python train.py --num_hidden_layers=16 --hidden_size=384 --num_attention_heads=6 --num_key_value_heads=6 --head_dim=32 --intermediate_size=1024 --vocab_size=19600 --hidden_act="swiglu" --norm="rmsnorm" --norm_place="pre" --norm_eps=1e-06 --positions="rope" --rope_theta=10000.0 --rope_fraction=1.0 --qk_norm=true --attn_scale=0.319 --bias="none" --tie_word_embeddings=false --parallel_block=false --init="normal" --init_std_qkv=0.039 --init_std_o=0.00976 --init_std_up=0.039 --init_std_down=0.00423 --optimizer="muon_variant" --learning_rate=0.00912 --lr_mult_o=1.5 --lr_mult_down=0.7 --lr_head=0.00874 --warmup_steps=0 --schedule="wsd" --decay_fraction=0.517 --decay_shape="linear" --final_lr_fraction=0.05 --batch_tokens=65536 --max_seq_len=256 --doc_mask=false --train_tokens=527500000 --max_steps=8050 --dataset="wikipedia_en"
MLP neurons of a small language model. Each row is named by its layer, matrix (gate and up: input weights) and neuron, and shows model dimensions 256-351. Each number is 500 + 40 x the weight over its row's rms, rounded and kept within 0 to 999. Numbers have three digits each. A neuron's up and down rows have the sign that makes its largest values positive.
Before each neuron's rows, "fires after" lists the tokens most often just before its 100 highest values on Wikipedia text that the model never trained on. A number after a token or word is its count.

fires after: "\n" 53, ", " 16, "(" 6
L5.gate334:485500523472557567469476550436505534470504449530500509499531451470476487485567533473552469469497507488508542470559488416462487512491564489488536503522497516546515437410471464518466541530501562473424440536517481479449455474479497530480498484563486578565508482496494489457476490555445452454
L5.up334:489500417458504507489503489471478611499449480519495465483438536419462474469524523515407555499487468493425526545471545472508450435496548488499470474474506527466465488455507488491484497503478524496547448508469493485427532456552548470453502533552491476517410451457491535462574549530434492563

fires after: "–" 49, "-" 8, "2" 5
L5.gate896:464485446500470456532438516453482566463498444488538462482530529552469480542457464569518609562521534640568570475551540504538538477500539518470553487518498510587460587509560510436550437499455428494470586522580490510476500372534495514509485581520467523456525485565533543492555505530489425480
L5.up896:561490447480495527444524490548521486457474547498488566516503495503542424512571516508467473435529469424464471455493592467447498523498511482521469508489510552497465522428520483544505557460552530539449487403548538485520441509517441547501560461513566475465547506467490580479513514449465469456

fires after: "is " 30, "was " 12, "as " 5, "As " 4, ". " 4
L8.gate201:499481519470379452548579504520531467418524492570499468495476475553497510487458517549440535503437413485457480423463480485516485533518522481553413516485512532512454488417574475461474476544456462467479479474506597503453500522549513493479536572506459508534544545530476509562462484466508512513
L8.up201:517514533485470536517571472508501481450520537457511528472492464469480430534501485506481553521466509431491500491506574530549468553531525496567482535506465505455500463457447510476402476479550512482516550498437491459519570539502573480502471585492534536548502515406529518500469499508483547485

fires after: "\n" 90
L5.gate100:500517545524456524523502523535539467511490479548476480457438573467551506538466531501559480469444512516475499469460508581453478521542545475574565478472453520514529474595521560459501474531521436538519519463547486375499482513484516520510500485433525516513400530470498558582495449504462510548
L5.up100:514502449607509489485534538514489484472469509470577513553414478473512529441491500476491475517466503486456517519446477475515484538479466476540441473454519552490423499548432488563499553462490569509436531490456472525509537535521539515500501393490450583441444463493563457474519529505458525522

fires after: "the " 26, "in " 23, "In " 10, "as " 7, "The " 5, "Kn" 4
L4.gate436:494502499496506490534495472482524514493586486512475494420477391499471488498467570544591527528526454583468513543547496592544444485538451476486472499513527446505478551494495531416525457513527526520479481537527538512477515506514539437519544521509504541456521482499484505506584518450517461472
L4.up436:559519478522444516522428509465527484509497496552449553461570439536543517464547501566540515514513523570521478554484500474510448466506531483527488509518551524504561581518516525479525477486491532429472482529475442557496479469567476518466515521573482515566501479432589458624491470448521498551

fires after: "the " 20, "s " 8, "a " 7, "t" 7, "p" 6, "The " 5
L8.gate587:494435436487523481557478490499529493505501442500490459461526526482564510455586507519534538479471519518481508534475508478565543486459518531515532521574526495462495562454444490465469504509528531437568541506563497508576462425555547517503570537513551515575470478467471480492568474545451524555
L8.up587:513492459490496599491559481518590507523476443525418467472526478534450559505512542548504473471453531471473443490500511476481531526416514542497531474513467529525484530530458544465548530523459497523520546530486482458454472497549475564478578463562497515505557485528509495488562489456493521512

fires after: "the " 34, "a " 14, "The " 8
L7.gate164:533534470480477505459508469418525499503472439500495503522498467539419510479517449473447492517506439536503513528519503472470544556471526479437488482502470582544475525476531611519529522505475556600443469500468479442509504453533530487430457565488500473529514528518516532474511509575462452508
L7.up164:501477522522429503432498530445456485513469514569444481438485517492480486518530547460537473498485489502523480480495480446451490557554512488499478543507457478505471513500469501485461540440514498505522524444478413502512612578491459502559556453541500505582456569505549478545507582445401589554

fires after: "\n" 34, ")" 9, "'" 6, "|" 6
L8.gate145:465441525535474479493526502485450439581433522530520445428504528491489506461523523475469458532498456444582574562429465532468446493589487434443503562406467501574499501480499509515433521518534566512474451529493444452478473488501419494435513516482559525559499500481501491500463466352486516519
L8.up145:541463571470452511507469526558503522525453492484504471468520554412483533546449456523505492451465573432494475481484472483507492493525575527447450502507525533493521556472534528455468508498426563513461512529511524544498470540495508497439581446538489502508497566509512515466491522411476462504

fires after: "'" 68, ", " 5, "s " 5
L11.gate999:382462554518475538546541454402380491513511506522534465540468550487482467568484537489426559518521490488510445427472478503490482484424526549421420563435418456598545509481492487521563432520467506535541473564439463461420443491481497533484490555500529431472456447567515572525538506481508536495
L11.up999:496492564482473633529580513551506471459529492493571496475416459406572464455501478496542524478439462497551465431461538586535530531550444603532499468461492451483509554446454571430477441540511528484526532496476531527440419493506456478453512470491517502527511483571475572501506559435521487535

fires after: "a " 50, "the " 5, "A " 4, "an " 4
L7.gate234:424525455456505539523464522476471549511475531444476490564488479462484472512503461504507438520473559480533472604510489528529551552468529505488439498438482466510510599527489542461547445577499589499534493489530501521481533450591563446544507484474460479546538514521512487470492418529434473478
L7.up234:449576497551451528500613418492516486542551499554444512476494531440544476441531479503511466548461434510538478475497418469496478508502443531547482444518505534552510554506558530538473502607478499504479531498532457476509591480478535504593568512554476428508447498540488479480519529506528479546

fires after: "\n" 20, "L" 12, "P" 11, "R" 10, "J" 6
L2.gate880:456429510456469498524567554517479580497511496551573452508407546460508453464474554539450502496490519529476541505464491473516451526473506485562487530489522504566530498428502486526551432511505606484476551533469473448513449513447482541504533521499534517456507477497541468472471455491525439506
L2.up880:485477494472438484488535556535506529573511476563539500510405491463510505456449486496499573531510454493528579492524506462611433501494489504516556505484481525485478453442485524496442469503432561482506514536397496455461463497504502434477446556592478495463368424421471517380512432514560512549

fires after: "| " 24, " " 15, "\n" 13, "- " 4
L8.gate961:413507544473468444484537465486509506499506479517447496444444446547479423509407468535513434496421485490481502495529555506519546489490516521523452482435484423484461499445508531489503510522476497500455503495431424531510560458513463492497543528477493429504518528504506450513432463541512472532
L8.up961:489591509461529509525489529461458480575568544449542519452515482505524485500512531510482490493487538480443469508508478429458512423486469420522525524432419523428498620524533454430480513465472538484532527483523465498500473519500486465535494476490483515498529550492468495486487546570508484529

fires after: "the " 75, "The " 7
L5.gate78:523493480554525512481476510501597510521519492487562468461534438550436458474562511504458492579517479500508474449436496503567505521488521514518477518428504541488455530446540479519504483424571460484564470486531507505443480511518522503476553542497513508503489525525478521471566458455485409468
L5.up78:503547535533519467508504561494567469555476540484464503449572443402467491500529613500442462495530471471516434530473473490494489572557477525542505530555451557530532469473530490473476521500543554518481448504526482579530478550555529527535599563469544505510539482554541551441524496419469473540

fires after: "| " 46, "0 " 9, "\n\n" 8, ") " 6
L7.gate73:411515513476515438572498543509491495459498481509504519443519589436515479497482464516523582521547512506434542498544447433603467491451509490535526530526467499466454479489474520487535456469526529517439465465506505539489478499510518561545536547520552509578455457483465538569566492546483482536
L7.up73:522508533446496436510409555533571488500531504516492482494468454494503480446528490501535511553537523542452471553489376483395519523536447573450509522466522463501523465437426527425461480514512612495478561491493468453482465439478476517520493395507464486455517457542451443556508400448529489475

fires after: "the " 26, "The " 12, ". " 9, "s " 7, "'" 5
L7.gate260:525518504540456496509442434518536457557477471499508511507516484490556439449446526468482500531492498499448485515480471511535478517433497527486477581486483478408524463520512523457474483522487454489514558512496475516433486491525513477560520513472529369543533526508512463545568508507444508508
L7.up260:451476453557574569538560507548531503542523525533551569478472501519484459567536525512485424528492502436536469492499410577469448535511489518508475420479475575517547516514458539478520497467543520530528510511510404471601474480464508521493523484521585496583489477503542518460540549537421495462

fires after: "to " 25, "he " 6, "will " 5, "would " 5, "have " 5, "Website" 5
L4.gate289:503505523489487457503493494482503517441488562504507487440566522517451474496492492460454548460494450466461483474549421573448498532515555578419498489472519499558488528524503495442476543488479532498501448518446579455466499438511417490435544485494444534467451529517462478439469473503444496474
L4.up289:423477552488478577515463506577493537536485559486493514463448482400528468480475483490523528468491466446547558539517492420484513467483519533608448491537507563478550479562532532533488438492432550534518495466501491499524572501494521450446499474555467494467471474542556456526453507550503575546

fires after: "| " 42, "202" 8, "'" 6
L2.gate888:535497522513480495471459477469483454475464522551395500480473504525525505529519457517561495474521611436493535461504513446440442519523512492470581491545536502504491519528567538503543524515583488516534558530467542490486529560468524494452506559536550539468487592493553470584459493498444446513
L2.up888:542549461515529494544534465549427460606462524560510512452496567438508461383504539484546525597551514492476533529473482500475413498502451527514557574503474550504496513405543484508432475459472512514569452538499511507483531445474453510445488447482478505559545488485500519531503564560472501504

fires after: ", " 22, "However" 15, ". " 9, "however" 5, "d" 4
L8.gate409:499517508524511536547542485497447486493457487483579417480527494490451483485512482526475529553538462502513531465464477512475504495486461547547520494461498475574519526558529490477483530460492441478467533480514558472542495541523447521446419535497538525498473435521456603568493452531501532452
L8.up409:525514544517543453491521523510561508514467519477496488489512449538487500494593540479480508539444563523446528445465503529506474540492531468479529507529524497509478512511463521493515464528539473534475419490574474510474407477485533537451586481561515519434454530414503573442473448509502493507

fires after: ". " 25, "the " 21, "The " 12, ", " 9, "that " 7, "was " 4
L8.gate679:342527500451495484536481508451526547507480514526533551465524439474529481542535567400502511485484539516561525473485471488582515474472491529604512514486466531495522520535489381513465524479557376561502452435521454537550483521533616477489524537525499531477524518475504511532563565530512456491
L8.up679:421526473476483500549504523485602485483528459552525502524586476515487470537497541493492442558480493524534484477465558449542554574481412492581492476522418518501491543479436500458472497504539483555501491495518480529398498423549485489466513545507540525534485486511493529495475458472562499501

fires after: "\n" 36, "- " 19, "(" 17, "| " 13
L7.gate142:542442567505452512468474511460434486495556512506430504476513492530575522488461471565488562456435510487468402469479513462442492493538493492512508550417594521533457551545435485589475487400501517451438506488541577465498482510523485525409488476487438548440468550494419473480562477510482490526
L7.up142:510496506558518537455483511518477527505529418481502574499482486548492507431492551496490438502537500482413498548523454521574499431539496455561483490467403584497456469512540454533457539560479586530453544466519511553442455516538517504516502455460422441480512467524488485483528452500421488528

fires after: "the " 30, "," 9, "s " 7, "The " 6
L5.gate407:587513512498464472535524469431554466456470473497472507425493520437577434572560527472544546530526475494506547459483599432504444412441465483620527532488512524503489437624488501446460463467548489480499523467539480533467504425439444499556489496535518556539505474521520466539432496516448524555
L5.up407:531502438548451516522427497446567482456464525421547504503470486493560412587501490545526524500514445506499452490601539494534479473562556394543525471535555517428488516580430479448481492522567491503577501492523467493447508463497546422518497510507431563475447514521472462545537519465497540525

fires after: "\n\n" 27, "\n" 26, ") " 6, "sp" 5, "R" 4
L7.gate76:460519513441488455480540468463530539542478496472506545472432525492542455463468477534458486514574479541510612466498571491477465503465565505543478514458560441488456458484562487519471505553493509486516514512499561517498508439482531502443449513553480492470479501517563555516564518453483509488
L7.up76:535418460525432508533490479484592444483435524477495476464436491525527473462503496498546545524472527513525445494514507486462564504428551502455582481529566508512456419457488563468468491512519484458459471495501497493491521441456495554438505475522451517526481505478495468489455468455492513573

fires after: "one " 18, "part " 12, "was " 7, "as " 5, "were " 5, "became " 5
L8.gate436:480474514510495494475500534518440492529517486431566506500517515530499420548487468523412497569505482520486466487577489486535468530510496540485474523413522465532522557486546464526530506487477456478537603578395487517490449476532504584514492450525469506482593491544469573524475540558476537478
L8.up436:508511542427502556536440472568518555440475526464576449523520466482536535496495450490510509441440520495540522470584402503519518494544562436469541467528561507471573530487477531577461459500522461417544488480529500519578466507477500454434523503514553559527486504520557519472487547476444470460

fires after: ", " 17, "the " 14, "was " 9, "(" 8, "'" 4, "." 4
L2.gate653:516545474527499499498557475493471519513497555531525525506530508461483575538501507389570476528485511531475451474441523546503488422576552539553522430505546474429442467488515484446475539491590529527495488549517479488431446495507454519498471605507517511468509538537517489491500530566490460556
L2.up653:477440445491476525549432531477538484483577565476547514562522509525554509498592533470528465480568493495491529492561491489449503531546492512570440448479447509442576475502478511535500513524539445526493469419560463487421468489463487506439502502468457586513521468492487490456511539483508453400

fires after: "| " 28, "- " 23, "–" 17, "(" 6, "In " 5, "-" 4
L11.gate602:535486527485505520448519518413492549472543512519559505393534427457475512523583456470515506508466489407518548527413447473423540530374434482553502486416481430518457504493467506532498547501547542553482479548434460482442478549516544492513523511511528532486512504468461498509541479505518467500
L11.up602:563527535519478564469550551509509509584493502499536467436506498462489515457556459567524510502525502531492479584471469478470451493465531550543523415474532457530457510448576468522516523546500491517497510492464513469527514554526519440438538472453477554532441506511445445524535513451486472449

fires after: "to " 23, "in " 20, "On " 17, "In " 15, "on " 5
L2.gate701:506497555520424463502458504508447449476486526566429434491445490530461560534490558537541491497507557511550501492536431512447418617465490526528473522537483535474552561514520521566490511518432440555481500452484454548467491483464476455478473502508493444427613485494440517593562443442431490489
L2.up701:518536532463479492459448473515502470496507483529471467480439488529471541540486505530557470487539525564503500477511417559468523550471469498525480570562480456398526515544484448518510529455481490528496481538504523479520434474471484425498444545463447447440559457454516521533495494500565441538

fires after: "the " 43, "The " 15
L7.gate562:533564463527473530542488454526557502534466559540603494448539385479529474530526451497539464507568572510469432480509532452448461478491457538489478555456494575519512507477475511508419489563409533504536548492509427497536453466520541516528458505408494455556417492461554518481439462480491526475
L7.up562:487509510482504520450413577541566515487546471533515495566567483497540456530490491483497425557450514499530421470490465454492416515463475501499489500467460503525520623547541495504440498481461526512454496471463463541526431525539540530553496476459522509539445508529523510458538453446476516488

fires after: "the " 41, "\n\n" 7, "a " 6, "The " 5, "| " 4
L5.gate886:395502495509542477429475409510609479553496509485460552531502531511525530496528421459592525555505545501519503530468431447552481460398491504551493471598504490461555431521495511541516589514593491499481503522471444515536505468545531474428533482483496425504440498553501501506517521505490492517
L5.up886:476505423538481459579470506537542450518524489458526506451507511441504500564490578555535519527454462442464469562554481454465482429512487546518532480525489541531504521401465489546493574498511456485547441568490449538562550510516505438529518501501464473492445428464467488456464540524544499468

fires after: "–" 38, "| " 9, "3" 7, "first " 4, "4" 4
L8.gate863:477498482463517477527473469536525531581508491490506482514518539510522579542505444496508517519434520520521535501442529484476535505551550491475462508417483524563448536491548547506463490461552525555526529469532471571518512468586517562544499533526508474465410477557509495464524491450446539544
L8.up863:493507526456433489452449579535441509543505519577453448513434506509477510454519458495489553459517466505440540423510495412466468454466533503523415564505578540452484517551506542487469423437571498511486472489527487510515478583504445497491522494541479560466558565513558507460454496510545546538

fires after: ", " 34, "and " 16, "well " 13, "but " 6
L7.gate749:498473526539494503500495506496459495466455553552517380472563471433487456452379541483538566487510465543415508476517435510454440575495556482493493525507428550488550566525509459492464506563502482488492528521498472402540538535555472545508555510495540429546527510488519559544515505441487473458
L7.up749:454492506539495419463591542456519483437431586489560473534597496484483482488438489511520563497500437562469536465496461542569458524498467568490509539544470484474599571458484437495482512546462460451506484448533548487560483531575478465469527468509476449534479411470429544487517553486483558543

fires after: "–" 38, "201" 17, "Men" 13, "202" 12, "199" 6, "197" 4
L4.gate819:428531525534464508539471451473509480539507502522482523438478479527430496464423460585580475527510469500534440550475468493489478520450485568547465412477466538405501502527533461541531561580504468512457511488491477427575447487466499404466500512533484499481431543502500492521538452506448522522
L4.up819:502553474529540429488616399483458448454517529526476537523557505513423490510490433485530495512431556498495492477490460576523532550498474518469473482512465495494534494440507545465463521544534482478502499558553505558488487444530461527510530523519446462520510567505587494526510503470486546546

fires after: "y" 20, "In " 9, "in " 8, "is " 8, "Tim" 5
L2.gate600:530446440455495551549487476463431429585502536611468513533476553473487460535537509484498503507503486550401537417470518512434457492461528542452525514523505544483530509530512505490487486610509454455521498480455577560497520503533479455416496505461526504447491442471480528479511496483545506448
L2.up600:501527445530499539499481507464465561525531544546467459540553441514435472572466512464508541431536488549537480430390482567381456482508535510464476539463493468530590509462518536490464471540446518421494476479461518526474524476467488461511518507470501483539511422481466461546528569463509599500

fires after: "the " 42, "The " 13, "After " 6, "\n" 4
L5.gate49:464506545454518510420471504492576467550516514427519561412536479510497548485532512475475434459555609560487497527513489536510456501486476519498469531538481607522540546491563571490440523497527426444455517524508485509554527460558476484539554452540568426504518530450501547564503500564456446464
L5.up49:437443491512514438462499471487525501548526494453561591460516504499468455569498503407454520537564488551567539457482538520535412482497415395564526531481516515577481528505521556481481526518540471512504478501547572515492517516475495393541523437568494470530542506505516493509492508515432480488

fires after: ", " 43, ". " 29, "\n\n" 5, "and " 4
L2.gate315:492492542617502500481476496449460508471357486513459478494525537474583478529531510475510513500476486532526473461467523518487486459449460519500518459524543520529514465450517486442498476475483433540420482529525446551477569500507533548490511533506479529475481421543470575525554574458496532508
L2.up315:518514524515485512462530480505464458492489533511496454508519527450468459467590452528501482511543501527547505471510401573455498483490495537507476469480489495557487453504431457486479497478478450524523525566568502524474481532511563501551534518568499474466419488468536577468424556455507557492

fires after: "| " 30, "age " 6, "Loss " 6, "O" 6, "Win " 5, "Tim" 5
L4.gate13:389501427513546512412527482507516525463524498547518440548515474471543512493457510526523598501524414508437439521465507541553489466456465488501516527563519515523523492568487417474454550530519502536447460493495585542413425524460465484499448461507505513516547535468473553508531488520487489515
L4.up13:470537520541466488495493551538475489481504502501520504484491444511423545478528530446471503497494513488485533421487551591513463484474544495452532548480475460514501516532569513540495445525597497513570568572512500527507482561531489428563459483577514471511544465467519505511536449472578506524

fires after: "\n" 19, "- " 12, "G" 12, "| " 5, "AS" 4, "ener" 4
L13.gate607:561487548439440485450488576442568487570510506464460486451468534440410415455449464431502499442467490541536502517499466515501509463536534499534525498449536503397543547451496549469471559450559464457543515516405472456516524483522511451434557446486501483549402448511487501445437513566474522442
L13.up607:526538484496488458472552521511446431606466515456473530533482438555499514560453462557482477507480468565490487421521492529535572572482531499510483493490442461451465566515436487594465533498462488426545468501451496533509525511558553511521534570468478456489467497456496475510506502574426560572

fires after: "the " 44, "-" 5, "w" 4
L5.gate425:482490464508446491553486484439531500432470490538515420536513444492544375494401542484482528518514525493475546492453517438475506472494468537542515463475497497549439536486489519493547567540472510547453525554503478440486450561508474512484463480534558541458427499436573496449470469484555549562
L5.up425:559519474556535522485468585471531563448491542487490375457456524516518468561526484463565487565440507500473496492566500472446501510528519452446477525509518520563409478522501539488508474480568439526564507558545520545428466576495460540566552496550497554462509451468419461466532472543486516558

fires after: "0" 22, "1" 11, "0 " 10, "1 " 8, ") " 6, "H " 5
L12.gate670:516468453457517470555541518475525521468546436518522516506506497478538511482498497465452557532485519511526507512464509569495544491534527474511564515507494483503491510532461500463447534539449551471538490560583497573486491435525485456442529519488508444541510488477477485408536555464515410519
L12.up670:443511536485517521481534514481519512475463467493451542453485512496482453532410513463420482473491458510412503556548552490485515436499532533505463506565450464438551540511484493512536543500539545456496499466442494492493545510487514500414479537449516524528489402463524502496508484520497470557

fires after: "| " 38, "0 " 13, "1" 6, "\n" 4
L8.gate548:583519484525574516551518577567481535508418562516556527478539474470431480541465451510470555480510489465450489444514491479501508557543483459580466510470522504478460474553467519479474496495478529524499506484522466501468487484534427547510512510503385543518594510435501479560487530502511553487
L8.up548:494546527429554495485502479553471459539531528608514452512553563491534490434503498542522529541499515521545480452532494499532544577523531472440477557580523526556478549505517502508497491503509510547521542494592457512467531458488474454521552425497451498465449525494473452554503401488476372439

fires after: "The " 45, "the " 17, ", " 10, "of " 7, ". " 5
L4.gate696:512615414468451507568458480479494475547607581532464517472472434576496565529495584490572525529525552498564462484492559501492466510482536491527479504545447447472428530557462481501504515534509439506514483444476446526513417459522524495433522513524484538502553506505555494451519533457500499485
L4.up696:513461500521427472444465571518588543481490502478521406527482479535559492470465525578505470482556489486449479484495547519527476482484514553556485390546453463497497502452460551505495500494500481503472456488445425616512500518537479532540514592424585581525513485488595493527528521493500471506

fires after: "\n" 80, ";" 4
L4.gate74:499422580473538454538537508464510502507484407487498497486574424461504482489527477503571502474474467508523541544466531493535468475517557536559458502539491533460519470608538499422531548491530591505484474486498499515554465508549498504538444557495546465513461475499487480504451469441397545521
L4.up74:543417465501505563489517523511558513513472406484560506532499505472517572449494509578573485486512466483527517495475523507499550511486513493498524464459506551557407456508456549548458506552520478471509433445500546523425500496470537481568526576526468498473418506550532505495469443462463519513

fires after: "\n\n" 20, "P" 20, "=" 12, "is " 6, "- " 5
L4.gate83:443498546472455465456576518541534530503454507521518513495491542595497509473504469470538531517521491484543510536519498490437486432478482559460575523469541489556471457474478455535423484451521456505480428522508528450424533466498461407497538523434537501572506531482472481469512474525536511471
L4.up83:546494498474473485469529472472522523498471550486576552489466538566569523555526436463495474491479558421454516486473527533492508522490482483456493536465521501490546504477616486532506494470490492521456472610448525525446551511516379578504548495513519539543516489580541451541507433585421514454

fires after: "'" 27, "the " 25
L5.gate240:516461553552574524506475451506504516451581543506445497500475477525469441522467547482418469467474441506541509494583564538557579484510502496469460498491546428519564499487441523514498497549477523529555479520498510460493413499547569571484496515498445594481548547487493554572476506484555466496
L5.up240:454493516573542455480531493551515484456532542493508460561505511445495491521426568525523490546567458456456462481553513477422508503511515486484556530487498530504543519457458438550444565546530501479526603514452554548459493529457517541463549550476531529497459514464525498512503468499486502482

fires after: "of " 17, "in " 15, "to " 9, "for " 8, "'" 7, "In " 4
L2.gate689:524490517514445481613557466492571424468438457542433540465512525449465511520440504531512542518520461559536536520465507494497474496518496520581433579530496458501563526434502490538479512471448446494556508492500541548478495575431473473479495580567565494428482447492463488498436519373474499450
L2.up689:522572504517470449524477459432442540448531548518481469548448528574498440549519535499514510513491561567430565550512510512538489458532517553599445503513499457523523595544523517487485508469473528467520504418435470536485482540488469470478521558530469430454490471477572449501505541481461526480

fires after: "is " 26, ") " 19, "was " 11, "), " 6, ", " 5
L5.gate546:530478512470456465490473476599550529433451434485485532569530543455472386533445547552465526483394503519433464548491517474487521474469490508518447521528404492503467426498479549547470482426398467520451476505522535446422516536517487476494458545433479565508530505499495478511489501486490542491
L5.up546:489461453547509563537592540478507515484495538565492422558416506425486537574509534468535486532553523485460554536503557479524460534518509508508571452508442529565515486397452499511521532458548523470475475514453436494422501497526452534409525497490515493589492482489520472504518548473489418535

fires after: "In " 40, "S" 22, "in " 22, "C" 5
L2.gate532:464486444517457451575479474518454520552515427537550455538392529522518543496491533517509467542494577526560536484509522519486443536500526489503496474377441556499447479469464488429474482528514499510526526493443486561512464512503492470484446507537582523523521545502518563542515500488435487407
L2.up532:469445472530463507490487469504368501544492503501480401492469564527484463457441463510541499506567523555534574477540519500471479556477490471489474524477485609451434572508436487455454526518527486466545530519478492620482470482561482485484563529531512543493537465538506569511536441504440466450

fires after: "on " 42, "On " 23, "| " 15
L11.gate94:503523510570439484549524434453557451558514508494530502493509521512545462465499537415541461483508482498482511451528472494570422486518526485505527508564524532515481537564493560514499451512429429496506543526525575529481653526495499569464451556467511482507529452470486458477423531488534538520
L11.up94:569506424528473516453620497538542474557502539441535526529462462478467504523523469526485501550518478492478442486536480541473440516539514537564460486515477429480522448507460524505414544519432461453526501528456524488554497531601503551466592508526392508452532444569481544409503492480559580558

fires after: "| " 82
L4.gate887:448500515493456453447504460585513500545492482478461515537488529507512608440402464492556496555512470515549515537532531512532433504495457516494541489448515471526498505512456558522535540531477499517483503530478530549555564480518467473478478483515561495584506511562525433511413506551465539555
L4.up887:475530458450458563483518522508444523577507570489542601608456506495471478460528527507502510568463506474540486537523533513495421511553468487556560549522538559540505478537458557425456509475507495496529502561470521556506538561510466531471465483561513548492515522442451468470513533547494497509

fires after: "\n" 59
L7.gate968:495496465543548521422463523521497424549451481468428569564506534502546454483520530446543535505499524501451509529478469479585539488503447530561546540552502537561535514571537537481455486463505497476563527480478536401434496401500533517520485492447500550511457518472462522443482475579474498510
L7.up968:510570444561493532382456575485516490503487459491496541528462478443519500465498470474512531439548555431506481491439481530578547517505634502555554484558506538477537524532420491569477470478474481489503447441505438549480490514500536542499482549511435487496457524510459588465484401567439518472

fires after: "\n" 27, "h" 14, "- " 6, "is " 5, "eti" 5
L11.gate713:564530434452516545438495506441530476511462514465573486470582570551517524497439456501562492495503502423466505529550490485484529456475458558464508544491506474515442495516538527580498567526468545483517483457459540515412506498489484506483498440523504590656496478453523460450523559504496577493
L11.up713:524464473531509519560495529471496553486523495526558540447470575543581477460455510525604488481408487484531592493419509524493548538495527525451487508553479459476496487483492493512617506488550411515448564431471489418477560485479486494450470464514558531489531517485495470407442525512496460498

fires after: "." 27, "A" 8, "S" 5, "6" 4, "R" 4, "C" 4
L8.gate647:499579492449452524494450461493432509498533472519477502480484535487515557524480513549478599488495497498480499533552582432480587510516488519529489519521434513564464543512458553488509548489485483472478539516441493521570499517473500427514484517572503558494530478528435519472518498484460529550
L8.up647:435470517495526531560425483462506519471461530498474485480529546461434516488476510479541549527453452472534495491519422487577487480449498432451466477455528543380460552492478566549435438554510403602489487510435506527527478481482521477543510473501460565495495515548564567514465498580456570488

fires after: "the " 43, "The " 18, "\n" 16, "| " 7
L7.gate197:472434477399517506464419505497580522470521452481466458504561397444588484454468513503486504503504480593488532502518467485532476587495533486539582498523510525476451402497389541472562508536438463502506497523464467519508486560537490473441491463527545485537545512549464495486500481521454463524
L7.up197:649435559461567521522454482455502521518564537456509496522485498473524445475488542494513491492504486436477501567564484459465540596531463409489446486552540459513478566562470493511494453522522553519469566534505537558537496541477515575502537517528522522438522539458562463540469549518423512591

fires after: "The " 27, ". " 24, ", " 11, "the " 7, "this " 4
L8.gate685:486476511499489494490481477506503469454502479496517447534506541522452476417536533497476501553472483514527493489438638510486462522490478529546485466552544501491490528463461410496473487523554396505488521556581540488523491565488482525485449389474491468558502587544486525491465479493556498518
L8.up685:585488470508495480499562587558512541532455571511480474514539508517501524510495442476454480426538553490472563482465420506510478537463530576467549488467450468513459469504506492499478469529536446457520499499543507483438494460471519537501532544527485487473454439585523497437500506550445414528

fires after: "1" 21, "0" 13, "T" 10, "2" 8, "3" 4, "| " 4
L8.gate730:533534396476500509494494532526520557422452516475488448522473553462544495384466486467412477509482451530572559448486552511477459524456601491457482447506540503512500544492478521528515526574520515465496479537510488545521413464496499430488443422530544500516493489505479557441556497518506480522
L8.up730:499430516469522488519489541463466467537443483532468533440491541541492515458494543553497518470502410459454527478546501519580495464467473444526460574583462511436485550516489500543498507462476461416467488476582532545518516507516460518515488534549458532508506454509517567493520501559499494514

fires after: "0" 40, "'" 9, "th " 4
L4.gate6:475555470482579498484515507522577502456516450505457503497506423539450490467464582511480442458486397481505448485488503508581506520469529529460566504404555520602506563472557499506510466476431509508565435525501505461470461406434487538412414489530483548508439472436473489498499493473519454519
L4.up6:443455458614533562538491450470554505449525473494509489574460600501485426543461479520504491565584484551493559512476528508485543492471542507496490489504555533536510525466458459504540454499475516454501456494522498510489507410544455505530478561498485548472503517527519525466479504486518539419

fires after: "at " 40, "one " 11, "part " 10, "based " 4, "is " 4
L2.gate596:420503448518508487479554445495493497464479451445484567525523512504550576457500514477514483501508493441517447475493566469580515484573513545550560474490495510476511449497548487452513495516564519570550546541414452600524491480488470477546504539521534487459493501428528518524442487473471506526
L2.up596:479508538451556513580465588515506496548511519479535487482532530466381506550527496388543570486508526505486483471507464497514505536467571409519556525514490547533528510458448495517495417532489511441518477380558522419447493500484448520429487498471512454566484532535487534479527486527516482514

fires after: "| " 25, "1" 9, "2" 5, "–" 4, "Track " 4, "-" 4
L4.gate814:441464458494508515466491511542419517551436466525503545507518457438456444522519448468460622508514485473511524464600587485509487503517467476520541463456458498481486506565447450495483549525494535547429473505577524460562451478526501447557516461531549566473466431467495542501502407552430562435
L4.up814:468549537461529505493546547549427496546519463480454407502545504483546532523519465466523476516516550527515504505450557476485536558550542482525501497514564532467499446536469549443584518515424403493478507531564472462480552540613527522451555491454524528482490588457454504486473483520524459484